Part of a small language model's weights.
Size: 8 layers, width 768, 6 heads of 96, MLP 3072 squared ReLU, vocabulary 32768, 102M parameters.
Architecture: RMSNorm before each block, rotary positions.
Training: a variant of Adam for these matrices, 4705 steps.
MLP neurons of a small language model. Each row is named by its layer, matrix (up: input weights; down: output weights) and neuron, and shows model dimensions 624-751. Each number is 128 + 32 x the weight over its row's rms, rounded and kept within 0 to 255. Numbers have three digits each.
Before each neuron's rows, "fires on" lists the tokens most often at its 100 highest values on Wikipedia text that the model never trained on.

fires on: "| ", "\n"
L4.up2134:142066090144156108144150105145113153119085176110097209089075121110151111094108187177114145141167119143101159098183127117159153151057125105072180072119093159034136036174120141146197103131130094175157105130123093100178124163161150159072100125126067170092119153118108109121138111099152128173157137205155162109120123112090080130159113117101056125191108122127151062169139112148149106080156
L4.down2134:095186153117094128142119125107145135121176147130179134180148117134177109103115075125153153144105103114169109168061129146057131169135094165155093145085131099151165172161158103136054141126120130133150178115164169163115146085092092122096164171139145137161141104142158118191082152151109083102170204058118089130089155096145196138176135126164162120075130120121179203115157141123128185121114

fires on: "s ", ".", "a ", "es ", "al"
L4.up2589:122085089095145160144115137121125185075104136119141176143136133118113081097140097065152227133135095117147192096165093095128077089110120093168135170113188153151110142160118099115135098120144122132120103173096068123150185130186153136128144032176102069104142119083153108137118136064115057179131053176097128098058197141121096139102226113134097127178152143107168109151169170087126129130132
L4.down2589:096167144115148142167105097140131170184130140151070113102111120112154151150094115177138128123105097106067134173075147195128137140200133115148158126105161161123156088069106116129151105117081121097135076081154060116147115118118147162135165175106078139155151089153101116121133122154137166139102148080080184126162053122098162124144063143169124155170093087160088140156105082172164147119122

fires on: "of ", "| ", "to ", "by "
L4.up2618:105131124097136102142057175148141175124157147133086160149144084128180090115129136142128136117095091079145150134113116176115102077125116107126159111160121155117213102120200091121084116128143096146122084147093131099058162178135174143168180134101112116156161119140109157088187195070137107183081124119121157173142134132153123073136154174155128118156164145167137109121110120144119136158149
L4.down2618:098157082093170182122135101122107129069116088148154042180090093089132186122109134148069129112144094094107098140137096120125101167129132121125131147139037149161109118115108139106159168163190158095081171135170167149109065118183113138098081174118155156102095190103149148084112066115136121075140101191109119177145146108083139143100136143156082142089140128130100154169122131158186139094110

fires on: "in ", "and ", "the ", "'"
L4.up211:113114102134064107116156164139103146114096110140094127203128121172107157089102123072172190075085150144133124095141128091162126112166149149057112162116115099067162111131147139088182165107143092089094132145122085096135182135067170133123125117049112082114142092149162146150135131168084146119097093103088118169109114108102132120099142112134103133164123139129135135123151128134160131103145
L4.down211:147140119097149138110097140116079083180076130191094136107140108120153145165111128178141114180136118105168104168148183088106152114081160156182156129121159119167157145112109135175172116133119179124129122113148109081180100088169111138112129136141159098243133160153103122040142098148180159157126125141177147130098096081132111149108131157142113102086174116123109109094080174134140126155133

fires on: "s ", "re"
L4.up2965:091109124093129132134072109107096080100168159143150158116151103107145104080134101080072138175148123131076160137142085149134166153118109125155134124121115139135145143134156153108156141108143076124094108105102138113151109174173155144062131126052127125145147128051128111128086065117085055170098107108076150106153169124185094138129164135070108148114171145176165125161141085118109151177094
L4.down2965:074127139074107166143114077183133128194068079140078125095081104072121128130060115129164113111136094150137120139105111173188109153138068141123134177110137150147082132125177093113155109114044072083122123152188073130139168088130167110118134168160130082136135118162102106068169162115126107189131135123172158099114122115097113078118109093148110091118015137137145144180145119163157143101111

fires on: "of ", "the ", "a ", "to ", "-", "in "
L4.up1495:086114095114161084117067148160173110079128117134065114136159153183135168098108083109096139046123105108102167155161111173072140116151132154101179155114171157101087107214165161131143093143136168121122152119092118104110152104112193134110157056086087134087114095201149121179136115110137122129112082122139121121107106148082200140077144157130103154114132167117136138095094164131075075137214
L4.down1495:157085113129094137127102163118090105152179150101143139108106127130143149135081193138196050121122168098173117124149115112109160144096101112119104159160117124141155101080077169179148079095134183117114104126186096123119109136134122116111139170147196145147117126142066110080138138110121169106083159145132167143139149145166161063151109129139132086138147094092159141140065118196079115184071

fires on: "| ", "over ", "of "
L4.up341:102141142086062101162157141162091164179179107130167109128097108182144097107204114039040126193204111116128158124097114107122085121157151102087138139109088131150155113082138083113049158101163109151122128098126090146042156170152166126147122169153105075135147167121096147145101119137101152154124178066110140152182136139156072131160139126165152133107148098082105118099142105146146187128146
L4.down341:117144114119135155122068185101158121083121124151072107094084135139090139061121164100142135098133161142152123144189090142091073145121123150158137154143093088049091119127124158123148152198105143132091170148164103175159101078121072142120109119132101153086072089133169108127225084152130114094188148211148067121141139105061171115083189097126121149166151133153042099183109127119136084119065

fires on: "s ", ", ", "over "
L4.up2987:068149088159129108161134122117119140098162141112167150151111132195107103093114076102079153172154173118149115110137070069126179143114094132063127156153151154121140137120149146108129128149135118144110133114158121119123175171107121191093083153078092104147135109109109077155141147096091107167164112116084127125125136108133066098154153114163155101139140121146152123161133088165162116103093
L4.down2987:099179162116117133103102106196171110136080180189061101123167165059162122125137176150173175133159122142125130119074167127122113099182099128111155127163112143090125093178162117121130148164075151122162075099097145107116113129060113129141211161150132145116169141148130147150180097132150139141146120102113131089101106116125181145192087071147122120081127087155170143149163183133087191122161

fires on: "s", "s ", "' ", "end ", "of ", "century "
L4.up1481:075045135116161114119145095136114155083111140112121184126119132175130126096109175072108119113134132172173138103082102117068077150137153099127132139097144171072146132088182172072128160172138066164104145151088133052103137183185157208147129121107142113128133136134169056089090141111125058137152141108101141115121156140087088102126162136108154130072120108131120142187118165115126127137167
L4.down1481:096170155125145084127103210140112138160097178207124082125118170076163128119064115091151111122137146116099101137108168161151152100188075159155152129161102090164106077149139137119162111116064137087129085150147132133094161133122108113133175050107111140087175144188098151088176135134167130142100101173103095125071139135179166093181081133190109115175111081134154135138145126180157183209077

fires on: "| ", "to "
L4.up1063:130164135143182111180066188105114150164183126144104180109101101112167122110098131129143112112140102087144126078181156172129098129128134095113125098136168083143133136133163101172136113095151059142154122186145107103144167124106100128111145154060090133099147129100091126126130170113056147115089142148137166136111182134148106138129159194122124168144141150108135133099086122126081149081115
L4.down1063:130121189122136151128170118126128085123099173142169085131146102093070042143120094148122123183121155127101123145209147110184176163095082130031113134178048151147189168169113104094109129112162145091127164100147154201157153129113115144207100094127136073130041141168085116087136113131114111122115117166178082115157095122127144157121142150133162090147149108095181109151104069173098119094161